Part of a small language model's weights: untied embeddings, 613M tokens.
MLP neurons of a small language model. Each row is named by its layer, matrix (gate and up: input weights) and neuron, and shows model dimensions 48-239. Each number is 500 + 25 x the weight over its row's rms, rounded and kept within 0 to 999. Numbers have three digits each. A neuron's up and down rows have the sign that makes its largest values positive.
A block is one neuron, or neurons of one layer that tend to fire together. After each block is what it responds to, as a language model described it from the Wikipedia text at the highest values.

L5.gate1483:499479461506443469469511487509504489510473503504511524488514486511496512512519499520512521489493443530485475533507517521516529527483504494521475467493490536459496507508496456509499461506550514521503533465516488522506508559533485541562525513532475490514499530560476478518499494504468496522524467511506509538538454490432460553507500497481504524551503518499508529516452509527513483495487483485524512511486500471535522503491507506505503469512498458487504512458547506479493530522513514487510503460474500483474484527514459475526493495476496485468486513437518497529477490514510476506
L5.up1483:481515500515502435463521484496488496487501449535505490494497488512518461451503501487492519522474467472483469541507506466493505497466478508528503501469477518482513530506513475513505536484459504524476478470498440489537517536526508502532480483476510554522505497481545523508492524519461514496505489451507498480492493463471467499473527500501461447535529505490478482496510494493499511464489505526509456512477520463511498552499553499487528494474560463489460524485530481497507525506508491499504500534522513502466519484486511521540528546519480481526535514458508505478489489488487507485
L5.gate1566:490467506519494517484481495502526515510447483495519512524520437477519505537502487498525477493474479513506513527504522487488511491502481516491505523480489470500502465496461439493483521509466465519513485468525516497459458519506549517452500544518485480512498498520509485475552525428499493504484515455519514509452504443503484559495515534514455495539478540476476487558496511480496474504511506480484491492484497537488464556463482596473513478427481540510503488513480490524484488476510500490485445548471486483542506507552496503464514513533506470543495527464508479483510472521514457538
L5.up1566:537519495466495501484533540485580528478495468496477512527461477496483495538523502483530465479478463523469493488523531515500556521505492480518486491502517502426504516515525527483484504531526473492507488529474521492523485511452526486522528530444531476478463499486502493523494464501460509528496460475478478485514515479468520498501463558509472508482518510505472462494505490502470482492532495511492531454523527468502530533504497512498474540509485540482504537467538527563514502505522519505467500473470469502509514486493514516531530528511512455534479521500533505475455475539560543491
L5.gate1758:542477475479498505495495535502523526482502524525477507513514522514475515480504529434515453509529480498485486486448505478510484494538499531513478455509485515513512523489472492493481498525473501537465533492524512485525500519533498515553511534476460554495524516432485481459493513508559501564515558505478540505473490469460513454529484528522491522534553483518466469501487486451505514482496483506520524507475477490513484525493508558516474546507500529499530529481483482473511507484506486517480501522520517489515555500522461530516489499476512463535521483550518518481465443485485476469
L5.up1758:552498472512492525549505540497487507507460493504504508483505509493483479465476547474507557485558476510509499460514488523481480503526468520496480488515470513502512514532528473549488497537459474504470488475531503449494539521514533494476528430494435531509519466488495471471525510507529480503503512513448454498516535503481513474495502504504492538509533497542497534551463514462487492505545523495500496553497485502516502505484482539495512492457524512479506481479485491515517485502469523482467501515461497525518530510524477551511511516532531489507541502492491497531483517503501465497
L5.gate2092:476498498498494467485488497537516517517509485515551526505504503501458537464504462468465514517539470489483487521500524469487472524494528500506495479491473473539518506532539538522507468466490521470493522559512503499456500492487539498502550483518484523502569469504497481512467485509487506497497502495480514461479537536459464498473520497537532517492481474514445507500524522445509526493503484519435516497493493476505510520505519537519474485493492478458550505508536470482481529533498466497503522510513496491509524514539484498525490488489484512464495501494465494509529525514510498530
L5.up2092:516535509479489508476459522495536487488533490512568503525501536540476502487514494495490524486464480513490448507459476531488539503529546526501428462496460502487530519493504487474542547522508506474491528465507513449513536514480508511505518518500473460487523535523515480508470544510518513542488500509508511510516487527460542503485475468506515504506530512559498501489529507484480536490499477488526495558456501482508490516461531533561537529527473496514469483506524495522492504489509514474561495529464513473532509457518479533481488472504499499510517462517519522516527460498534518479
Responds to: Main verb after subject

L3.gate49:549474530506520494498507492479491501496532470513479494504523511448495500506499481503501511458546479519525511542503439487501506493548520498522491485474504515509520540452518486560489452491514515495483554481497471517577515588494498503520497514475494551497550497481502488524521507513489526510525518507495478446477499492448526528489482488532496524533527510540485470474421446472522519501532524503426512499458468467479479506495515526497554521518548544486477474501496473520512485472511519555559469471507472470506491474502505540466435508496512459496514520520507505458483516502487493508
L3.up49:529490493519489508485510532448498526495463505502518486494516479448486500516539519448530491483537449544517502492480528481536468499470524474493489487468484519483469454465510482535503511511503496493496506488540499502569515532545500510522479492472479496521522499480515500487497483499489501487485541495514502512413489501444536482492478494511468508499517491476492512512470465454472543488514501485497509491508518454508494492469506501494490455488518522462529553465474498503497495476507483502474469519475500500495507454499536522509475503512525488530529506479556477509507486515495485479
L3.gate569:506505503490515495480515513469571534498532473485497492493515498511500435512470513422488483517510515526544480505502507489491505522457525421492540480468526471514523505502498506556518550510483493510483500483492462484500486454520505469507504449471497506516485470515504469505556501451521509529485507479515516479455487477501499504529484509518484512500486481512488505524456488531508519494476484492518532496541498492536513537512525449529489503442492561490529517514501531491466525478495513476534488481456536525567533453501506549498504492504482475508493508461472513474449476490516506509
L3.up569:509452510474470493533488476503548481500491494533489501483510475516501546479459492505532452518507523530517467466469499512461457511506527486462547475463496508525479465487528486469502510500472478520468513480480549519519491527507515489469507524537482479510489488457500492556495473465521514478506533464500480499484481488508466493470473524488502521517494502549504492471471525471500484501482498469538512510458521507512483514498525474478484505559559452553512482487468477513514491539496532549478491507487489497487538487525486501504488517494515501468498547513495563485512494484508514506
Responds to: Transitive verb endings before objects

L2.gate75:515431482520511512488494479477499496485532508548519473540535508503496539550539521508508492494486475471509500462490512467481471501511524504473527494524506509484504490517459511494506498525522515481482503499506525510474479493568500521509509497510496484506565448511491508508533475493501500459540445517520488480524534535487522513477464504532516490479469512484516492492502469530535474495554530489486503473516482506488510501513521509492481561531509481570504465531520500523486495536528526503497487550480500489538536498487508521532506499500444483474487501473539460478479509493493551525
L2.up75:465532513487480527473446477499489478510529499443527518493490527523471502515536565462534465497511508472466486451565503487430484492518529492530470504478526515484508479537519490473478513533549493460504493538524490492518503492515517500503511452503527455529506510508489436525542488495504524480559493485489513461492516523513487491498487487473476524476516511454528516493460514482507525497503523520460488528507529496459507511502546521541524520480510491547474499497481505506498543472487501508517528521500494526505485533484494506444491492533485467500491471477517522523458525544489493520
L2.gate1137:513502446464467468486508486519526486513512490505489475479524503514536526518488492486485487537500485484445516535565536483478493486499501533502493482514486499466495588526486482507520521500450547475487502488472484477532441543470465492452516507489543507493518468513501525541495445456500460491524461526533496501455542510434553549485495484515443514530540490473524488519533459505487534509536499510493487508500500516510510503469507513502508482538449513475537522493510489457486525454479524527476508519505520509479505478508465488503517526502485501502507528530449515512482484554505485495
L2.up1137:453485499505455502536489512513508570531494479503518476537523494502505523504517476510502489487452503479521535485472473502479495500546494519503535518509541460461528494500516492527506533517484487491505498503510507480481464505523531520507512539481485488506506519498502508483482477472487523496489465520472498513516487506498511520506468554555503467494459502472454450462496490497480553535542542451472475500454492513502456490482473532517423487538511491532474469532532498502484503478466522496513479487493494484545474492521526481504513491503513499499525487483500522508453505476523472525
L2.gate1701:494501472529461459479531494517515483507550471522493540542523498527531506530479524500481474494529476477481481495478512519504499508492482484489467475530497463504466480533467501478501468541476538509454508493520462536489495495482505509494537524523464453459491517531481494538531483555494513536522493493526496457467463495491480502539493489521475498523516524466485533484491459467456448514487567528486554499513512461549469510501497458490481532457501542505505531489494493527540512523559556466536489553532509486497509500501490452525489480487488498515483498481519480491507486511516434470
L2.up1701:551515475483500476500481506505527474490468494519492522501521499512482515508457454498506483475526465504465477520518547474504452455524497486499493460539521413480473518511486516486496468529482505442513524524463479501514451511522533556517488540507479531509521482486455452521519472481543481473515526504523506513508533482548486468527537493497467490514565512486482530478482521538500517536475470507515482468519492542522504516472525495524502481477530492493475506486556458469508538492504500513507476530561504518487499498484506485498508532505509477512495471524456516504524522529518494503
L2.gate1783:470527485564467508494491543531494482529501493494451555543484469491533510494509528459522535528473498464460527534481451509494483526532469475535473495516551527501535514471514507525550508576456449470538474489450512467492504493469459533470469521475499483533513441496468522528467495460522505523439497468504491476485480510509536520526484488513490485513523448440477491485524475503474527518478527530476507516516508473434485490498542503509537492482542531527498506518488470503527447492486517519419526491481479478533441496515509495488508491510534494510535528510506487460454499487515529524
L2.up1783:507533502502498548483496561483492480496477537486488513527491562548488554523469578491482497509467465524511491500484519509510494561554513515545521497494553485522518514544532476504444480510475513501522487504461508508521546525501514528506509507493530468488539512475511555509514490510507501486503469498449515516490493508538511435517478512499432498549501477499456447481545501454503520527472522506470431504477479456485484482535515473509484503470523513467499530514475513513500521497472511506488499466509510484502505454491500495499512463494523515526504561469482468495480479482499515508
L2.gate1895:487504424492492489486473499491515495496489503522499501503520452518485476495515464520493534522496459477521491518471508487525487499467487504527523530485517512493489531479503540503522517493524514538528514507532464492522487474504482522527529499483509478547510508541493521525469517529517502475464496468464502537509459502463452493489462490451482525543471533499447504473491501500509513527524488506487520513531525488514486498481497468503533475515473482486450518517478513486524507517509481510535517493486514520527511509502480499504465480495552450525482520517524486520535486505454522528
L2.up1895:508511470533504482537538499509508497502497507518486475520495485508487526471456464526473515501492531514574497513475523518505487511510520483497533506556503497459519496478501522493500468468510501534548548478495503537523488525490516540520518489442512436529494488474511525513481513498504510522564455487540518490504518479522494443492469524523537469528534508505489486515475456493502564453523496498486476459507530514509522475489497476478485452491546489503492505499489536473486516501472477511500488487478497509461463476489505481495501499542520511486468466530496471473491517507474496504
L2.gate2014:496510476530500526478487497464501519506521503534534473472504522528504506516527529501497498489521497479502494531503486526499495513519472488483525506503462527471508511470482516509488527501468448519491508463510488497546498548522507488496527469527472497472490500518504527474452528505466493506553486534482501512462496477525523531503468506497485486449474529449488469482507529439455526455513512497477489507477489517466519477474522486500499415538545503512500517516516516519488500509505517512500484516485500518523556520484499496544480520533491487497488476482510508519521489527540475479
L2.up2014:477531481521519486501510493442475521474517478553492469542523473476452491507499523486509480485514474506519501496495534487510559543538500500544502521513531504495529485495512510481456479511490439478456536481531519477562497510501507494478506468500490478468512466476536516485504499497487517522482550468489501471493513501465458504508491462505534518494472545484514499511471529498522535561500512538522492504492484510520483484538506488507547491481497527482493509535528470516549493471494501470516534477567434491516495538501521492532504486496520516532486450479514500545514490529517518460
L2.gate2100:480502480471529554525501554533505496460487510467543532494515480523461494529503495491485489494531457516527523467507522525518495462473520484497459459484513487511523559546531516466497560510481522455525454505508525490466496476444509531510458489499558499516490470489534437487510540499495505462505471492516503507534499467512514526497485498525544479480504473499493484475523495520464486510455517502490494484436500484521501505485558485502482473482512482555492531512512505532499543552510494474506502521554534535495502478465474479459501479478493500536490464485469499465447471496524493487
L2.up2100:493477486516492487519528497506538509488501483545531469530491483485488468513495466533523426508501507499486516462475531538522508521500559482526510470466489489487496447470491492527512473467521511484553471485492523534521498480482500537494507487480497437516476516506519489486492500540522452463531517466516488501511449496484478521499451487497480468527522506518526522509477503559437503507523454487479482511483526493492480486508502515495553484542507466492531495517497483505479522534492487490543541540463519499497548517482517517501505478507494533541504529501506486542465508451508482494
L2.gate2254:504508485476454503484465475479492516541482503511479508514485451517525439512485484491508512535430470513478520487458440450516510490495527452533505528503471502483529511516470489508564513465544521439481543505486487514495562513542491543526471503490557488480509509515494460506476521494497514495502525524464537437504493458506468477537462534488471517518555479518486553517514472563491515510477476492473515484483482481476528510475514492477503471503464504506518489492483495484511514513506490480492529530477507518488513528517491489494493469509536498462467494557477505464505512487515493492
L2.up2254:482510498482521521507474502515486503493499485501532521518509473527483470498481563489511530513467481479501499507505508479525488531473484517474467503496489489490474487484526490501498557488502493517478489502503440531494523493486538549504532541445499457522463521492485523469506517443496504504484554476480466500522494509546502522463546511476512525507528439487535486520560516541485498515486484491447479494450524511500583494529506490499527479481467530519489483507516517511514504487485496475502517484512482452464504551517497501497534535502484549452515497483484449453507501485526506519
Responds to: Word-piece after initial letter

L3.gate1573:493524503538502536481525478477480549520524521531494496542517513454536534537510506555521465499485473490513519509524484532501491475481501523479501476449489489495504523498451514490493535463481474506537461524505501474499526522501536495511518519514504505495528506515490469505507542458540521491518498508451511518540490473547512476525547538497497462533489520503502500508542506501477520518477542526497454530514514460483515452503532458516457481522493467509482478450518502515510514539461496470471487523515484462477479511505495522527519486500492467467451469504507443477542443545510511505
L3.up1573:541511467546496547488499472546500476514486512506477498488535495465519488529489506519464464529539485492494494506530521481459547519497500487515516511497512482492499485521484460471510530497510484535465487488497450515494481455512497513484466499512480535494493492494510490533542515501483504501486434533502513500512455517503506520473518547532484519531502534507496513503558486504502462500527519459499484484507503491509520522476532516503505510518516464494499477510533487497485508503513481522519506490504519480470512516480499532487487485462515492544493504535529526521525486553531486494
L3.gate1646:529525524491495513527516495494485516515492488549546527518506493497501491553476517496537518545489465478517542509473500465456521518524510509485471515505520495489516493524528531522488520514515460517515555476528480514504514571507464495491489464526489476500490442487500496503492489495528499484448507537492482531500462504509533511535518507475520493470463511516526539514519491540452499545500511541484482528473486486462523521518518510486537513507483515476416539482496521506488432505550509520492510517509499477477516497496505511544496502503527526488474467529533486520552494514485553549
L3.up1646:508482465522509482477426487509498544487503502535532490498496501479503459535528518542504546437464506464535521509494496505527495568499512525493451468493503498463485489479532484473532538501532518482480504528519479541458472516472495484557509516504524512465462536493544499476502460496530465482471479436481506503452488518455494483507493511530484456507526562471491508492476512530479489506484516464517497491491519497526495490512497503507488503553502466478498488519464503484522525489517454479485472474507470498527493477472538497503509500463513500507529521498501512414490510496501497477
Responds to: Mid-word fragment pieces

L2.gate459:542468521519538499508499477492533514482489503433494487523537528515495488494476529481510505499546534523531520508478501503441488469465485507511516568486489508492486512486521513492476514544508421504531518492490487448547498494474525499508504527471481569511477463502496480474505522530487538497512511459492506478462555501483451473486507482483494526511506464452496515526489511445504513536483488556523480444487501501479464497517515480492498523491537472521512525491507522457501493475508529537515536537479494529513516499496529537461483520527512512509494507497518505490449526474527498492
L2.up459:508487467549469523523516514520502513487483513521527474464504503481520481511482508489483516497494502451516504536488503491503515474491452527499502460490490477489489515479499491506538505525522467541502519511536524496512510526473562504469481458488518498484489462527511506524475477465491488510489475495486530490431560500504491504484473493510465546504486471466464499497473523471539556482530495517499496460524487532484488523513505479505497508483503493546494528501449524468495505461545495468486469488513519522481500464493493519503497479482478486517513489488491515517463475477495511497
L2.gate1009:460443491544479465547490513478468514485477495511489481503486502512492518489493534446543500521516492493541462464498551515507511500498520485507520504502480527493475486477466484498506482499524492514454516505486502494528526495517545495505493513504484501535473503531463490532515521527480465549463480482472464522518476433508488510467501490532497510505547445526477529473508514520515494494562524524516490522507488489484497504454504523505499518482505572519506469492503500557570486465531499495524517437501455499489503516485471510505470471482504511540491510488519531480560482505557521507
L2.up1009:505480515448522484494501502463481491525478512506490466488533459476492505537473477526554514510505511517502480542483489494493502520523501491503524494495501503503530492463463516467510447483449461518534483496533498468524494504503512497498522509480490466470510466512486500487468504512500501495508532462510519538439494478499490597497513501469487539522504501560480521475487493471506527515480501513474508547460502508498504484498464513492519492526501489463548462468512483475514517526520491429476494487464473522462466450521523484538512477508507485497497477520504441546508473517498493505
L2.gate1093:483474489459503531527514507484537482516486433539520509481504478477519457491497499424510518515544472486514492488559477485511443492493443524484517490522473502546476528456476485487518495500494488528503528467502512484498495520522480476513497482492462426489529501492495490491510463504459467479512520504484490488550498508499470504512495529537475474488506531493553472475487501459501533515471517453526506481489470505455476488527520532540501520507502588480520516528492506504447506515511503484545541499510506483544507455488524514469471505525503481462542530455533478476543493512532482513
L2.up1093:440496517486506519495513441517495535507459454470518535490500531522505541509543510553511512512485500494531545486530497523481522528496494477468472522515511476486469481510502509430499531464510568505556528472511491484525458485520524491452498458502529530516510524498549460446507510482509470487504478448529478515494496482527521485514474527478460537514515491495458437476507496480503506482526510523479485502501540511529501519513474498511478472501526464472527501462485574480565490492430498507520460485531492584483426482484532477472497491444521498530516509500488475436520492527500507467
L2.gate1169:459482528507512538543486489483506445484495479450491482503488496499506505503510578530480488522508517489495493538483517476484523507502497541516524476517534553522459525524509496515496526448484489508497485472494446469545499529515550532509516521475500516530499495535567506484490507507522494495514504500488514509491549493501551508478513478479485453543538451494509530495509503487487507534483487491483494444444486531517528472475464538495515503483591529462490506495479539492534552519513532477550486529463478489515535494560478501491471528484519456515516504470442486477489497526525484476
L2.up1169:489521480520485485487516482500448483496486448495522503569554528479468472516503521482505484493497433479514496531530514483485487452499503510480464483493459515538481479479490549557530513497485520497493515544512534506556502515478520510500490483483511498510507508479529548496504466481513493516478504465508487481437493477518487475491526507549486486482484488496543493472509496518510529498521522493513490473498496433471507486508495488482503472512554474572531543522470519471464523483460498526524524524506524495467507477485531509504511517517476477456517526460493485521491500513492500546
L2.gate1467:539499507519562490498522483485487476460484449562465492510505489527510540503530526439498501468488480516518463465495485520467461489502515487497523466460465485542489516495510488513523478506508487510514498504491523476563492517506495470520506503501510530467511472486469468511499493458492490521513477464481534486451511469485495503477434530491515504483475453495511509515437501432512515496508521539472477501453511511494478474536454486515524507490528491491524488464501539469533484494520496529540494491445451511509549471537505505438470486523533485460504505529526495504500556508532486531
L2.up1467:513466533451515453484536509463459480459443467528493491520527458509488517461521520475509469489476500542528522491457510525477499525455544500503550470503508457507499466494537511491524513528487479503462486514497482464538523505529505513484498510497522529536506458490471472489510508481496530493528522472478523553448509490464534458500492486483532522517481512501493481518486461479529530468489500525482486482484506497481510484505481545517504523502507506520534525459506540482490512526486526527535483469523484490516527503493572533454493498475514462503497516466524510520488502517541476512
L2.gate1802:477516483540487497504481525488514488555475472482500571487509524506506509503484484495496474506522442529513478494520513522528511510458474496512513503434475521498510493486470497523540533512529497503501487501509464535521541502496500510493493495499472510487526487505493468511501515497508470496500468503485550498466513515463484486504493498525481527520474512484490537496503499456508506527501501513497526533434477432527488499505508472491498522487539495476434515519526501481519516489494489443540531502508535479481530494523504476513480450483507491511482533482519526497505499504481514501
L2.up1802:492537483525472463478455484533501506506505531482487507488511479515495497522496522431477490466522473470537511481488476508526491461480492488523498531471500493501482497491480507472513514527529508479545521477450473502502507492491496476498503478500470530491551501475457506531500503459521503495511474484495507464484499483512536517512479490528481518501518514463516513493512499469522504490501508508475479512505527526541517488445539469539517528490514531533518459505513474489560510498475469493492509538491488548512556465505539473507496486499506505472507525498543504513475503483538453480
L2.gate1981:502526463504473499509472549463559470516503558466486476501503461497512506471473464494509520476511478488517521482481457524489458526516511479513507498532523500502476446491475488487530514479459466543516499453489472480539506507499522478483530483455486488528517474527493528480475498485523491498460488503494498465453532464470524469505524471480501474491489501476484508504491481414523517521518475514472476472499514449475475473456513467511493544464543488493495499504449519535480512483501479512513499489489502483504516533531553536496483501511534491548504468513483514461479484493533457534
L2.up1981:531514466489544512499506524520530491507513508502499494504539464502512512484494491501527494496488488509520480466473524530466473526510512463498536473476478486525469474452487516537494496531441523507496512507522522453555510527462465525497490479502529509496471512534514510518475487512496517493510484496491491499437445451492505451505470488512483486498456530479487521505467503450514510473499521536491533499437518521469485491469557487527481479484553490512472552498508482482498500485531501525532513515478512507500502484515529518479466456500505470548518522500523515451498485464484452498
L2.gate2252:507531508549441501534461513481502483508522522516516471478513488530521499450476506473469558496522493518519473509466513457539493467505510499509543493465494516468520493489487491555518478538482491535512504473515462506544509494496465482530467529437487460526481481503480513492494502447500522504503450476520463482483480502426512501485499473496482525466525476504531499474459512489516512544515474444454502511503470480462472485471480528504490525523491503478501490487473472497505446508520481508508546495492541477501514488464485467475483475524447499494520471513510515473520529473478458520
L2.up2252:545509495553493441522462528485488516497536516513526503534540490539535524499476518482431532493519494521518480498473512523522482523523524535513507486515452494487521466471518484562543473540526506497515493497492501479528495511498457483469523496540512480483508449483495489562501478458484512501499489477464478453463500494442508504483491501507478524528543553532479534486467566482507540530529511501476507483502473492482477512475470492499455519492491529458488489482537487516447494515567526522507530546476509474512526440491511494515475483481502471514492496471463445467493525478475471507
Responds to: Verb endings, split verbs